config.yaml
num_hidden_layers: 12
hidden_size: 224
num_attention_heads: 4
num_key_value_heads: 4
head_dim: 64
intermediate_size: 448
vocab_size: 2048
hidden_act: "swiglu"
norm: "rmsnorm"
norm_place: "pre"
norm_eps: 1e-06
positions: "learned"
qk_norm: false
attn_scale: 0.125
bias: "none"
tie_word_embeddings: false
parallel_block: false
extras: ["capped logits"]
init: "normal"
init_std_qkv: 0.0308
init_std_o: 0.0
init_std_up: 0.0308
init_std_down: 0.0
optimizer: "adam_variant"
learning_rate: 0.00134
lr_mult_qkv: 0.4
beta1: 0.95
beta2: 0.98
lr_head: 0.00747
max_grad_norm: 2.0
warmup_steps: 225
schedule: "wsd"
decay_fraction: 0.588
decay_shape: "linear"
final_lr_fraction: 0.0
batch_tokens: 32768
max_seq_len: 1024
doc_mask: true
train_tokens: 148000000
max_steps: 4517
dataset: "wikipedia_en"
MLP neurons of a small language model. Each row is named by its layer, matrix (gate and up: input weights; down: output weights) and neuron, and shows model dimensions 112-207. Each number is 128 + 24 x the weight over its row's rms, rounded and kept within 0 to 255. Numbers have three digits each. A neuron's up and down rows have the sign that makes its largest values positive.
Before each neuron's rows, "fires on" lists the tokens most often at its 100 highest values on Wikipedia text that the model never trained on.

fires on: "ie", "|---|---|---|---", "te", "ou"
L4.gate306:129084084159127139155107152147157127108113165138155115141127125141119173135118146149077158115168138119152111086137064145151110173171117122097141149133132085104116087136113150155139146103117152142117127120179152118124160147096108104141135152161113174113131144132142167099131136123122140128
L4.up306:125141127119120110136150160140108097139158119124150150121104128135125125127114132151152144147098168135164118087114153117094118125115118169142127136206118121128110097114141127123117137082126122121090113120120125124156116119179121132138148162136143136116060109148148115133115132121141189106
L4.down306:134112123084134123151145151159100143147130138129155147126114096116158104141112133130117157127130139118168093084161102139146096107134107154115110121115091119160106111137115135140147154042117134157102132143109138145137139133127130106131147134151087144085099144134089138164101137092178171094

fires on: "."
L6.gate269:147105101132131102118101090099125107168111106171129152137137146101147132101163143133154098120121128130149111121138143161110119146146131136089110122126152086134103135192129113130111169136121152118111120091108141114114120118126139099147097140151111135138129147146123112118112088109118184155
L6.up269:109156162129183090123157147130129143141192165141146150150117137077141114139137132139167166158159172096111112101123120114145141128129123137145121143161071136143103085108131138108138101119151123129123119077114156141132131123136105128123101157123101145143147138080116102131113132073121138142
L6.down269:172123157141107117170135103135102152127163116154127104107079124128133202147125105128121090069141134142138175153111112079129113105127119114144117113137120139124153144141112152081159150121111081099110102116111146104134129099141122128161139136138116124162136143111123147087130146098140113130

fires on: ".", ";", "ect", " where"
L5.gate51:135131146107133134151092103130158141146137138091155128147120153133139135112141137140103111152113132100113129110103090140134120119129064144080127153093152124116108084132116112132138120132108135151113150143165116121140110132082099091132124130142114165147127128133116144161114145094121133134
L5.up51:142134134160099084092139143149139151128129126171095141108084144106133140146133158140108142147160143126106138135149102130122128155136119128121090137137163128142140103130129155148141132137117093121103133190119133083111163104127137107125115121115113152202138166123137121204102113097157149160
L5.down51:128149115136131150108075140135162165132129160084108129143138126119077098115103153134087156110142156113120103124133107129155083100139121129096152162124128141145122065121124133152099154132136168145163133163107124127091182139059108142150101136127113140108134154111141152132124169145112162111

fires on: "'", "2", "ed", "ing", " of"
L7.gate63:161081095148121137104114124161089152136135160107114122144108117132116166140122081118114170115137140100111127153124144170138098133120144150159147139155146151185131148136158155123113141131128190150146099112122133116128099123180142160120106144139148071201117185139110083119124108131148120123
L7.up63:133135122171130141113119194108170110124149153131171121125132132119133130087135117082122144136118117161110131119155076118141103077118137123128148098148129132129081167131174134139083155152117144111118124167143120102136108135142148155155153097131178111160116150151134116096128154105123145177
L7.down63:081151131089085129130118101163137125118117104137150147077113132120147130106135128145164115104133143097105097114139156085144114128143071111140155140110103121169125104133095146115141142141142122130120160140133136110110138103108130082137151149135121158101127143104115121086141096129121133137

fires on: " is", " v", " appear"
L4.gate293:147109142165173175101124152147133153126129109104131149091133147107134152106099152123091103136129178137140126135147189122109142156123148135151103185117128108118106110137120125120100095119128115125094146141093097049091126124121156131092168137132144153123105151110125151142114144121138159133
L4.up293:139140164135147161122141098144164135129145107108113135096140103116113128109142145136107078116137134106120154135140153128135123144117111134145097174127130093148144100189112128120078096135135096080112133153132116077095140130105099123133123120124090130128126129116132160140125148130107121105
L4.down293:106122152135136121125068148134073124133145081132115134185135129121121113124145138136161121147138166142119103139133110137135093116126120091073127142140118172080126145160102178134141166140130081138148146126087126116107155135082141126155088168118137128118127119099135154107102094102114123142

fires on: "y", "ives", " of", "ward", "ates", "ived"
L4.gate30:119139124115086126120087128091099169126091170097121134091097146119113098123096175113112094137155134138146123107131122127107088126153086168144154151131130150125164137091122121108133065112149111129101147122104149121099115092128138127087156135140104138074134109103126133150137138136102118148
L4.up30:114132142135119119125155110118121088161110129139106149143121141162131134128118146161190115135157118114121172124139164090126108152150109138151116088136141146124115098087121154113091141153152120134105150127092110107134139113120146145135130128109137122129117149069103179110124122130132121119
L4.down30:103136099128137124103126093121100100124170132134117123144165127142144145130166130093160137141132109108130123069124163094147132108117118056114092169132148160109121096098160116181132132121170116137141140120067113159105197113135138089132133149134106134139122124105134127163179167103092116145

fires on: " Sc", "ct", "ict", "anc", "ert"
L4.gate74:108131161098065097099131131124155128122160134097140176181141096114113144118145122119144132133164164129145140110100120129112085148157133121200079127108074141114078110132145107132132109129126166147130135164119147174111133155142132167146104133164145126156152126173103116126122145119156127123
L4.up74:119154169089109145112111082108147130128128170146128130159143116111126160137108146128140160152144139132124133091122141160144130148138183104132131166131074153087080166147125072163135132120108149161110139101127150148157128133178105157189130131143189142145138087098108103122130147153134126139
L4.down74:089114103121138144121094154147113099105099143099109141157077159096143077124082116128142105083125120115132133098125106130112121184116097134159082130112151120142132111112101162153145119143161153136152104131143122112146127173144122121135123182108141138147125127152160082136126107163137145129

fires on: " V", " L", "L", "C", "V", " N"
L8.gate219:168072158118106140130131149153178094122138120154126147173107135127128140110128152131130143116139120101130096060120173134128141181144126159109157195127114118139139098115075123139123122075149116137092116161166151117130147111132156145120146099137101127146159136119095150108115138133155138092
L8.up219:138118156147112086130106089110129111116153156139131102149098124120098092092146139162156127139108110156139138133114143111138119135182149098153145113126111148117103129129097163089101104142126126070089127145205140117124115113120125094127128132141133183110097086117132111090126121150092131138
L8.down219:135147145137117121110115099115134143083113122134140130132178097121093114142098108131138124141145130125133099140135160075095134109142117098122119123129123139173104111131119096067128086108146135112133080106110167118138140199183146116113159119153148157144112110113173073103119116122099094116

fires on: " are", " is", " of"
L4.gate111:149148124143103117126143123147123123136146126166094113144129127129075143122094127142118103126166142139129129147146128076102105069104109138130114149128140083161174127091106134082111130126164104136115140130154144113097151134059134202115123166092104104095094140065146187131086114158124134127
L4.up111:103120141132129150103136127119104120128108154125140134146100124127145145124157147147193080151125127144140151179128129090129134142136177123142137112152138166165148115122110119139133048154127114116083141111107128111107160136139118138153103122115132114104125136139133151126139129130084098130
L4.down111:126116112105093178121130083099118083121191136103127122168172111084096138117089115112105174114102083135121167152095165110124156099119173128111149140142117127125137143124164170150121131110139148140092118147114126114134141143176127093122143146152147120075131127136103145130160131105151105137

fires on: " for", "ed", "ent", "et"
L5.gate52:136135164153112107100165131160128086128162161141135145137116127170129120145123141137141105148162097120135133116103132076101087082144123154155154143091127114116172142135118149118109145115156130108098133110155137116146124115091154138084161159128111113095124102129128109119124134140159080125
L5.up52:146126144123170116108105138101131090139138141113102153138114089103124098107130157114162090129139154139127112130107135123103094148157133129161133115108103114105139130095087143123104129097155119124103128125145147113128115138148169161117140169121147121066132125123126140133128172101108136129
L5.down52:082147145137142083123144137151146178120109110103108132105136138155091104125117134138140148124127162108124126096153092131139126077129082122110155114142141156107139120157092134127169102106134138120136133136111125108064125117133115089141128099113168113141120112123114146110105121095129142130

fires on: "ch", "v", "ic", "8", "s"
L4.gate179:157101133148133138142115148133130115116129081120160125137128098141142122155145176114112139086134205109133112099152114137169107152161129119089113146117101134125133100109123124113146141124125128119125137135121139143164154118117162151105095165116117164136130151119135168139099122138135114126
L4.up179:123122124071126109140134115119113115147105124125128218095120132134137120139150147157131106169103133145188116127111130140068096104100133140146110113225160136115125161135105153129123136081105127165107138144139137113160152140123141129161120110147140114120055124151138111116155128151134140009
L4.down179:155101124114136118151126120129106133178123136121130141150113097133146141147109123152114148101123124123177096111139121122115086134119094163115156142183124124118114087122116133153149150082107139142110135127119161147149133101116148134107096160149129153115058139123079129148099115127146177066

fires on: " |", "."
L6.gate22:153149138128139144131120128113141116135159117147125125129090160142121153120114139133094120072116180124137166154179095158143139132130097149157121108140163176167098121142149141099088132116084144114143121103116140110132125124149067123103129129099122150142121121130124095124136144168197132160
L6.up22:150140127128110126133126143156103125109115119144132107117115177187145151139108137132156145106131186161107155132151129140132145140075092138139133138120192115158113150171148129107105104111134052135132107113160111085103110119137134142133140165153109145130111123176121142127118114103147176127
L6.down22:096079125125083145154125085136099152127115057128112118107136140139151124124101167123115077127182183121139148087166118139147101169134121127132118157133119139115127111077140134123133139128127146151055127132097134169098105139078121140116142142106162128121122140115156105157124154170129104117

fires on: ",", ".", ";", "\n", " m", " c"
L5.gate351:122148105132158114108124133164148098112146082136114135133119101092112146099140131152127135119111171123106144146115107138140098120126155144098109094117131128124125135106120152151095156122117132122125110161129115017098148128112107125167118131136125151123144140116133148155146129130102161130
L5.up351:140132143145139143124141131172142147138118134143105131137109123132127152123145129141106115128136177119121135112109065135168117134145155128069108149136132138105121115107124108153138105128145144155141123130132091099102168157074078111149129099129105160153118126129144143119165091091132103109
L5.down351:107107118141130103140146127110144133135149087161154134111136125148076123119104132121129133129143166074128107160127084126146095138141153120121123164130108110124128089134111112158107180129127138123108098176150125136116173148078131123121110149104118112114129167087156163118112126133123142132

fires on: "A", " en", "ific", " st"
L5.gate83:151133119134111123119094175158134088126131159114110142124134133150140065109119116102125165110129126128112114089113130160116117165112087117134128175097106151111149132120116147133134150100134086137160108145086107155117157104135096105113146119096125127086119108155117112096124154056155143126
L5.up83:124106110153108165117118124142147101132186125141108145126140118138100145118134102148149163136120135115114127147127127128144102123152179144078144128121118142172154143102101128126145139106152107128146100168153129084092166134150098107127120125131126146097126146076143202156097107096091117121
L5.down83:133132140144084160086131125094110179121167074134130128123101148138139149102120148122120119124118099143113118141147131156106118136094108137130138072116084145142100147153094062148154119101120142117111121151134142108114108095103127103154097123108133082155113082136112141135146180127125103115

fires on: ".", ";", "2", "le", "4"
L6.gate215:157144139132147090135165119156090101112136143138101133103090135134147133121100108127169089131104188159139151140125127159168112150132115122178127149141135098171087126149112098114097091120123121114154142112125096092125109143095115146152138132121186165141130155107099124114127165117128168134
L6.up215:169114172111134125150105144160129122089117101145094116110108131152152149131172081140145091137108227149110145102109126149142151121127119142140124154118148083152139111153125117144152105115124093130160085134123071064117118113097108116141125161142151134146116148131118157099151166161173157132
L6.down215:088132125134121106116127125136132151136125125143147130174140132125142129168112166131103124097145164134128083098163077126157091121109146120115154119132139141089097117106105137128142118132078148141113125115113125124146136146106147108148134183100141156108118152134168130112161113112138104113

fires on: " fin", " rem", " and", " to", " him", "ed"
L5.gate256:130121134138161138112123120122158116121148113091132155142129130090161131135135092114187139154116139092150116173134135155126128142125074135160127073098104114120102152135146104106136124103181129144142144111150166105129156168103145115117119143145150151146160135118144096157105145125137128091
L5.up256:137109135149145128079107122125106086120198180114144129100140146045149109126145105116139124177128124105149119115108103163137113133133136073134153092136121136159162127117152095145103121141152142111114123123132123122079110095102149090117125148167157151102128119178119081122131147134141144111
L5.down256:126119146135150125119115124133182136116131087112150163120158110131154111126124142136108148161079135110142116101139135145137123152116123131168136104127127168105129107130119128142127166154126122112105151122102155163155109101151131157127140117111151125115129122133115092113136120118109143111

fires on: "4", "ly", "or", "ors", "ers"
L7.gate343:143144133120140118158099143154152077117184154112114129159141123158149149119113117108153134116136129185163150141149104097157092111099179115107129132146124122136119132105126129109116145123107095144127194147077091142143113126108162146166138124156127173150119126127093130149166134076113135134
L7.up343:094126125115115118129134124109159116106139105134130129155179119127093087122131086094153153139146131139119136122072110122175126084100137132175101134145110128120108123124109161142155153121083104090128141124133110107139126097123156113168145143156129154156103153137123082142138143102137128144
L7.down343:085102119109119139126135143132125178152164168134116137120147137133162160112147142135153142137158117112161107129169125135144106134100094110139155144127127128075103137136134115140120173109089146125114147130073116132119099117130130172137120140135128116136115141134120110116088124118165143107

fires on: " co", " place", "|---|---|---|---", " season", " career"
L4.gate88:137140141132122158116105123136147126136122099128154145141155104121093143132142087104061146133094136118156097136120127153148125124118131117079120113128142152105124140172124114174186111150083193149085140098133115127135133156123121116120128120126123133156125119111110139105097149137129138138
L4.up88:109113094120121158139166104153087102124147132133150109122141135111103082130114136174199164107109165116130123119142153074121143127091093153114162118115104152135115132093119139125126157142150126103111138133124115134170099103112135086112126134166159087104137173101124131154147117158096076113
L4.down88:115137112123100143152155098165105144144148126125141099148155116150189128064117133098156097148139153110130132154165120124134180119105068138144135104144114177083100136126130107143137137150095128135114123055115132145121145103115098147110143108179113123114123150143120146117124140167100115109

fires on: "es", "is", "ed", "ers", "or", "s"
L5.gate443:134122080099128114132112169133090077133117107142163127128114139163093105116107119134157129115142134135146139129107140119113107179143125141130147109147119122121132138101150107124102117122081085156117112127125121138118158131155171134142159117104129160127136177170120094122135121156123112156
L5.up443:119117103103158109121143168120145127116127143142126122133145130114073117141121137159125131142125178119103077116120118114132132152140112147068106101146112147157108142094141114142148169121102103146121124141087155122137116147127105150113146108138113112163122153127124112115101113133088129143
L5.down443:132133050124130145122087139200104141114103107125100133143114120100168174153138117124166126110089152110124129137125138139133121105114124179065141127116143160139087160136151165121130131122133082137108142109132114124143113110129130130106127115149109109141128137087124113135142108093109113136

fires on: "ak", "k", "ing", "s", "ons"
L5.gate113:098113155122116177111102101156111112127136069122084101145136121134063127125136156132175124155121111125093140161131175134116141127151110111137119146120112051079148144118101124119107144140133078164123175113154088110116133086109155124102112138102140114128120103136127176173097112112136127141
L5.up113:087132141076114090158136113109131142136098084116091116151126149109108170133129168109123134142084081116128103147137177116133100120148112119085112125120127084099146132130092139147120117112132108119116137110160136156142141101153131132111138106080105100059142081124133124164071127121101118130
L5.down113:130197150138129127146107139126118108137151135129150153123147130184204102145166148145139105082127150130138177135147084137141106123108137125144120145127141140139119097088150182091131178120135126105140119130145123102155118119119133160167127128078149139154144091045118146118141128111096150122

fires on: " an", " direct", " bro", " dec", " ed"
L5.gate17:120116093135095144156107126149131165115131106104097129106129160155117145096125097149155124112074147112125135120119139160132154123161075137076147131115142135134084134106121123160112144133134147131105142115129133165156108093087115119132161101101076120087122149123106170103122161114136137121
L5.up17:114146109149152170161131139129114073146133084138097132126122115136129118124117152134157130142137145138132143134127125158130131128110163100191101112123147136137098158152140145160100147141135139104104127139124107063187091127097112134110141091136134140108104129128115106149116140174116113127
L5.down17:099131138129151099116155145165136134135181087140135102078142135120112098142124082102184089136110133124123132141094127124110124119149101139161118136117131185097144103156119146131139130131120195151128105133132143091144138118109151124116201103140118113156135141137133129135135090111099117120

fires on: " ro", " Loc", " loc", " football", "⁄", " feat"
L4.gate437:134100045094145120123070134146129114126138143133114091129105126121129174145178125113132143128092142121121123126139119157133122119127203158082148148109147110096078143139164125127151153112105120131177147131096114120163132100141100119092130150142158149098142155147125135125140117093131146124
L4.up437:093117076125101080143129102116116122137201139125168132122088151102076131111136121160075126102115145111137077104162143127096143155129133151107133134125126145115095117121133078142121162145104117105120093145109135116120154121087112140115110136106151130133140200107129096167138160129095130134
L4.down437:114138077099097156141170109135093160124112113080101108145123142130136140140178120111178171107083100107132118104160149111123122165110152114129131124134144117091079124150137113178127124138075113102166166132104112118134130117103105157135118151137152129108147146131113069081196153136113120113

fires on: " most", "ach", " k", " known", "fer"
L4.gate20:137116116127086082119139129111120139110123122137123138149089127115120098119133106129177116146130164128136131146100141081108088132125066114145154136137164089141122114075125097150096095101170101118131119132088136124147169126099133147129121144156137133155127144097147150146117094156142109135
L4.up20:102136133145094084126188155138140114115143136099124125092125113098103113137083101127092129125111112156145153203130090146133130094150148151193124136126140153102089114111129127151159122124111099137114132117188154083136131111163124180124118087084149129098120158157123147125080086149127120121
L4.down20:145126096145117127130116161106151111127181105103141124166151154116144109126108117148087112124124092157110141129122125102114124125127191136122134084128150122145146127120140162102158099099120102151144129145129166123132162107148112129134156106111110093155123100123095105116138088106105130126

fires on: "==", "===", " of", "====", "'", "end"
L4.gate443:123141116151124084101169120106125136125132060107155132113103125140128138105146124102143116140158157119124115140123111096108113124114105130111126113142111138131149095126098162114096105167155113144130155124118134135105131123093127137127075133106156110155137149093131175124108097181102113133
L4.up443:122130116134100133107130057087118151140187120103129140153080129122143161145134143139107122135164081142145097143113099118102094151154117143141121139147128129132162124130122163141143124144146132124121117105152159112131141127121117156149084151130136108093127107140108108151082109116134129133
L4.down443:120131106162151134105140115129124173147154127112140126100133118193165128103134103114152153145155097161152156162175118147102122150133141141062078122126130100132175136119151103171164136111164121130122090169124095116111159160158099138134110126119161091106134146112116157107109119099121136136

fires on: " |", "B", "o", "E", "G", "ar"
L6.gate178:113157128137126139148059130152098085097118107165125157177095117128107093151121119152164167127109149164144154104103104123145141119142162146134164163133126147165068125165138126115125108113091164153121150143135147138102084134108115141111131087168180148117131163119148136147126109119126108114
L6.up178:099124113126126153166095136129118099081126127125104138178124116124109110209129077120136137139134138146138140114152104136163139136136140148142148160125148082155098095176146106119112106111098150145122152129146131113093100140112111178100139084149160143128115180109163111138104130116123134126
L6.down178:134104136116124131159135144135087143124080099134130117136132129130151096141117134143145141107204167105131155141189069157161123142171133149155136174123094104133088110126112132121152130115143154147093099089145099154120106144112140133116137124141139170091120153120130134147117153127148147153

fires on: " se", " be", "se", " m", " st"
L8.gate360:149104136144115081111112162141101115120148123153137142160130146102152102118076136092127150076128148105117096148113098120154143124109160124180150136155085127146156135151111149126117169152091159136132105122139126115127092134199142126105099146139130139155126145174118127150158121123097116118
L8.up360:144145087125130051118115147163121134142147140107108166141129095107149103138127127127090182080103147099128147142113149114127153105159134126143157125143100152127146136143143102110097145130118179138100116106136115147158140131169125093107063150149145123127166143157155124104108133120113115117
L8.down360:145111155128166091077138128136088128137108090152125093139127148105150120148128141090096125097121132136127101134130162122133134145184102134136129131143135160159154140154138145144103140155131139146129104124139133131133158241080100135090088123155132114144138144123220133137093102126117097109

fires on: " film", " ro", " var", " feat", " pl", " bro"
L4.gate394:159140115125132122122080105104116098133149140185138124099130166121143159148181149122125157129115141113118139117135149145146126104137130120073100189153132041104093108134126130142110138147106087101128152126137151127137112091073112138120114140123128136153107158122149146136112131138130126118
L4.up394:068148116121102167159134106126109153150074177140121121122103157168127110115130153119139157151126119120133092096143138106138163109112136142132138084134159114098084115124115102128177115134146123132052147108136092154123115073119110123121108105127158119152098144089142128132120076140100098131
L4.down394:135152122123166149130108130141107106134112135155142118101102135056114115151103089129183137154125154146144133142159159087131109086103159140168137144142131100119141125136179181192126146121115092143122145123115096108113153138090123117145105132118119111087131170115092128106116110113116123149

fires on: "."
L6.gate48:149094114129160090116119127158045132133131121133135143142074129122183115114143119141136095115161121101134095147105143097107139122118084124192123127131115114181102132099156103128107123127139125133134167099140175129139129135176105174125102171129121159126121142130123125155128127143109152143
L6.up48:132108101154133072116161101142058144141120136143098145117107117091138110135154111154142132121161099102139096134116115098110151140113138125176149119124098104156112133086158109121103167115137144135110161111121163148125152156155111159109111134103106153137114141108126079128146112107120109129
L6.down48:121122142136123161135138189120143046108121145132133112121136137080126156128146135133136139092102153136112148108126138115130149157142135177115110126133109171178101116158126129102097122121117094136126123179085129118125105103152131127109097121099164116128156146120093142112103091117147113130

fires on: "."
L5.gate105:132107103150140119150128158109151084122201096135135122131150151174139146124144115133095133103143158122134147172151157144136115104133120103117137111126153113139116129115106121098096101115115111125154129121141119111116133134079136139091105138096149135176120139120143122134081130114145150131
L5.up105:146120090131119114125154100150118155111141157102129100113048143118161122117118141121144077141105155130154108135105075170098076145124095153127156122123137148111178131127103154144123134117126108124146106115148057089140159144070113136132116131145119162127145106125161140138141121155139133123
L5.down105:135084135127124086141135133146134179120087132134142119151142130155093119132117111117151173066148186114128164149112141107133133108174088112095141159142168159119116118141094136103137086138120134180129130116144111162139118131073138172092119136134129129142126137088143145135200104130119146130

fires on: ".", " ", ","
L5.gate43:148139119126105101154051167132120087124122139154132137089136157127151077113132159095177106109138143115125163160139126140143098122144081123158125145128174097100117153143088147099102107129116120116138112120151061109132060122093118114128166151129127147160136128111117147147133116126162179136
L5.up43:157127157159165110115087141083138110122151091082164136113140136127161134107149152133120113131124151145137179100142140131114105118144092102101122110125148111148168106146127144111116104117133078117136138155153102106134102139067124126086103152127123123154118121114118163141123156129119149125
L5.down43:137107110143105174135141145136122126141079135151133134137094122133141121131110137124152096136163169094127104144124165180144127090130152125151149207144141126157137135119110168104143123134135088130133115140129118112088178142095135129097110145123153138113120180113161183139126112110112128123

fires on: "ed", " of", "ased", "ive", "ement", "ial"
L6.gate410:163071104122091130165077102137132104143143132122123128122153122110146151145135183145109130137139136112099126123141103138155142104123160144096138129124160170139122145126160134197124148094057138120156150145153103127129132118171150127116130100104091123166114163122114120137076105144100124154
L6.up410:111126176167127159152139185133144121149147073139085123152131127119143102105107143083152136179103086101125165131177119125133143107114181121117113098139129164070126123074132158141118108136147118100135127127135116147136141122128163093134162127056129097168129128158109149137114137088112139115
L6.down410:143113118121100130099091076144111134127112139144105114140089115179080164097086148106126100202132122142125111102109144118123114097115127135154124166140109162132133112150137137167116101133137174094136118126119152126095149101137137071149130137109105122166120132139111130079090113115131121122

fires on: "a", "ow", "aw", "ced", "ar", "v"
L5.gate412:122116095136103130147126107110153118126140169119129120102144161162129152110111172117111167080163154101149113154133112087135120130168075143099140167112072119101126119081094134094145151114128109131081130128121126123141125124129098132152127121106105152110143127116117157142159142121133127104
L5.up412:127178147083130154146131138120135090178153100132082179097152113127094140160150132167152151095127152159159138164133150138115116143118132110168102152123151165111145153110107113141120129141113125126103129163129134092165142110154123161176172119155134112155090114140095135118135175114096150097
L5.down412:149134131118149129139116124170102130156118153118110168141112174136131095136109099153141090131103155184123137134080151138070097149090107136133123126153183113178161134158115143138136120126102071142124132126132117148130137133132157113138157128113138118136109153122110155099149154134194175117

fires on: " a", "ent", "ch", "v", "ced", "own"
L4.gate37:132092100120115130144133166152130136105130126140128097147101102146138139164121162106105155080165160096160096124152060107181122130175129152143111143126104125137127100079131139149135155097126148135097116115133126143152152126137193149096064175127114153129105174127097175168076117132169147115
L4.up37:133143128094136114140134154143101134154135132125146174113110123137130114132119150169119117152117115145176134144099165120067147104093142145125132084212161147121130127102097131167123109100090131117118163126119174117145110134154142146109129131126165102099052128112133150102103126101163131015
L4.down37:132126119097143105149162132137104121164105092116119173152111090125168117153092111173114128106105156148178130091123134123090101124094100138119167102192127116127117122114088137145145137077110103156104157111129166147137142139132145134120113163139113138110069135122116121132135110117150179083

fires on: " R", "istor", " r", " Me"
L5.gate390:107110121112123159158104124166111113128128175148115112154129146119159143131088117122124160133117133130128111119147114105129143115096093128145110126114113117116167121092171121147128118117121132119092098116185151108141132142109135122079127089129116174107122118187135120130113120110158147130
L5.up390:151133145116130165120086077104105114128161134178106147154147133155124117137121164133167110151105116120141123133135137137153141115120162096107135099127147136113115115125125101154172158153118147118125120096098110112143139115108124073106116109121177123078125129100112096105136125033126148142
L5.down390:110117146115123143132131103106131122106139156138136137120138079133166181120144187144146104116110146112125137077104167142151112105132108155120163134136112091153111104123112121120151124139094155125122101149148137122125116118111114152141140179081175105105139124123154141130149119098191143117

fires on: " is", "-", "ect", "ow", "ons", "em"
L8.gate75:145149148132115157114132121137115157136114146111110092147079096163130145143093181144117086121119135151107111137125118096141125124130101173111100153143110061066108145105093140122137119129128162156093126083134167112151104123070140172123133186145125089140108128099084132126130066131101153140
L8.up75:171126121113129125111156146088174169140125141145149146142085109128142048129113143141153150157154143111151112156095093126151083124171149137080143156115109124125094127137131128136165104106119088137120123107136145130146172130144122145167136113145104121138107145148126160131154123112124147121
L8.down75:161061099114134127136147096141089146151142136130134112185100129177123130127109157104108117123075095149111115129095117116148181115099106130142127127126120179079123140120125143157090137103110118090149098107146130103145119151139144162126127128117118079115104084140104113114102168147158139141

fires on: "v", "it", "j", "d", "en"
L7.gate246:150112103169159177101108112095091151125103157113164104152135111125181133135169130118087149131179101093133147125148113136162122189182144122120110143143102166118153128138117133165174129121132139109105153147095141181140120077140114114125096139133109126143141143124116126103106098093139135130
L7.up246:153147100146139146099158158142105130116094121128154141108129123128140115085139150088118150125106066172121168133115099099138099161134150118122136156136083106069141149098112188167136127126140130114141150153103145162130143111149135156144140109124108113133119082169131108127105113134105090143
L7.down246:141145123126133100112107139146110105110073097162072085140103120177124152123137119123186090111122155102113115161101116110099130126140107138143112131113141093132169102158142176117094115126181095134154122162120097148124144159085159134151112138152167149134115150125118120147060136148131146150

fires on: "ed", " born", "rit", "is"
L5.gate327:152135103113143139146110094185109103151122157161115143146136075159159132116124124126133116115126172146142122149110116099137126150115176150108149136122137128108088126127148132096105157114134153149129125119123076068166117130160135120118133145104116130169122170154110121144154117089145134150
L5.up327:150133087110130083062115140141122127098095136112157153143130111118092129140142125126132138102128191108135093150124125125148126126135183154071147173130126129120104104158144124167127129102121115153129136157098132077136137148167119083092151121133140138116126151155159121136127110089124141143
L5.down327:137134090137108109095121180132093102131131128114166123123079124136139122150143127115118171119145151097122134173134125149128113105131159150056133145142149104147124146111124170138142131130113129125127121139118121121088170142133145115152130160127080145122126165140153132094102135093157169125

fires on: "a", "os", "o", "as", "ro", "qu"
L8.gate222:166073154130110130109138129098100129140112078146188098141114062159135093119117134099096170122158151119139117160137155128153134134133145133142138139170103116147148129138137133139131113086096154130140144161121159106135155123092144148132158161165053156142102099137123134152104136125116129113
L8.up222:115112154131134184124104154106111146134099134139126117100129149137134119138162092137111144199156099137112151180117160146142123154136111107125145123130143128141186148172152101107073106114122114087137110159079152124119096124077089129166154122139117108142113116104130100106103158136110123131
L8.down222:113194120154141115129126152097136113102106113132135110116131113142143146110100103148114094157149115160125123088098167163131103092137124112131125097127167092131153173129146133106132118088141113156104139152104133141096152093151130120164164084128107147147104109116156124132149140120133123150

fires on: "\n", " of", "ut", "pr", "os"
L6.gate301:137124144141148121115127133127147115150170057133115164111153093120094119145127140122155150122137081126113154177170143116120112122160151128114172141124111090109157145113126140109201165145116136135131162146104103153133144123098117136138151152107140097150116124138125140131134147087117104143
L6.up301:158112175155121125139091132150124112131144091139089129131132111123104107113134134091067091137126099142115123112132140135136124150156113072136140105157164138090115141157144139144153124176096138167133178139128108112153088095101106176127128140149149145122134161110117126134154087126128121137
L6.down301:107129066128154141118122148128126142115138125137117121122146157160167115152155108144140173117148143120162094159133130130145122140117161136105122110122100130136129105186169108170142163141104151141153140133087119119143135183133155095136092116130163117142133147118169109126091105102136154143

fires on: " st", " L", " for"
L6.gate45:134125164178089108121127144148149099116113151149076131137106126125122096131124176153117130156140159134137099090103164097121124115158104150141195147123130142109134127102074097113108135108158136111091122114118129100147134124087191143148150108091104143104126120129134164152141121149150073099
L6.up45:166112112189125061167118117177113156111169088123085112119102131129108143129136117082182090143131129129144112101129102124131156134169102133144186159132129152096137114110140118120152096143152123101142148089145123114121104104091130117095136131156145167160125144169137110164125167160176106124
L6.down45:120109119107117073117104129142110094092090157141116119104126112093106115130127121151174144141136129106129099109142122080144151116108127128173153128111172182099124089168085139110155096122133139155117097117097142119109127141161187099104188141132153152109126147143133110110137091122148121124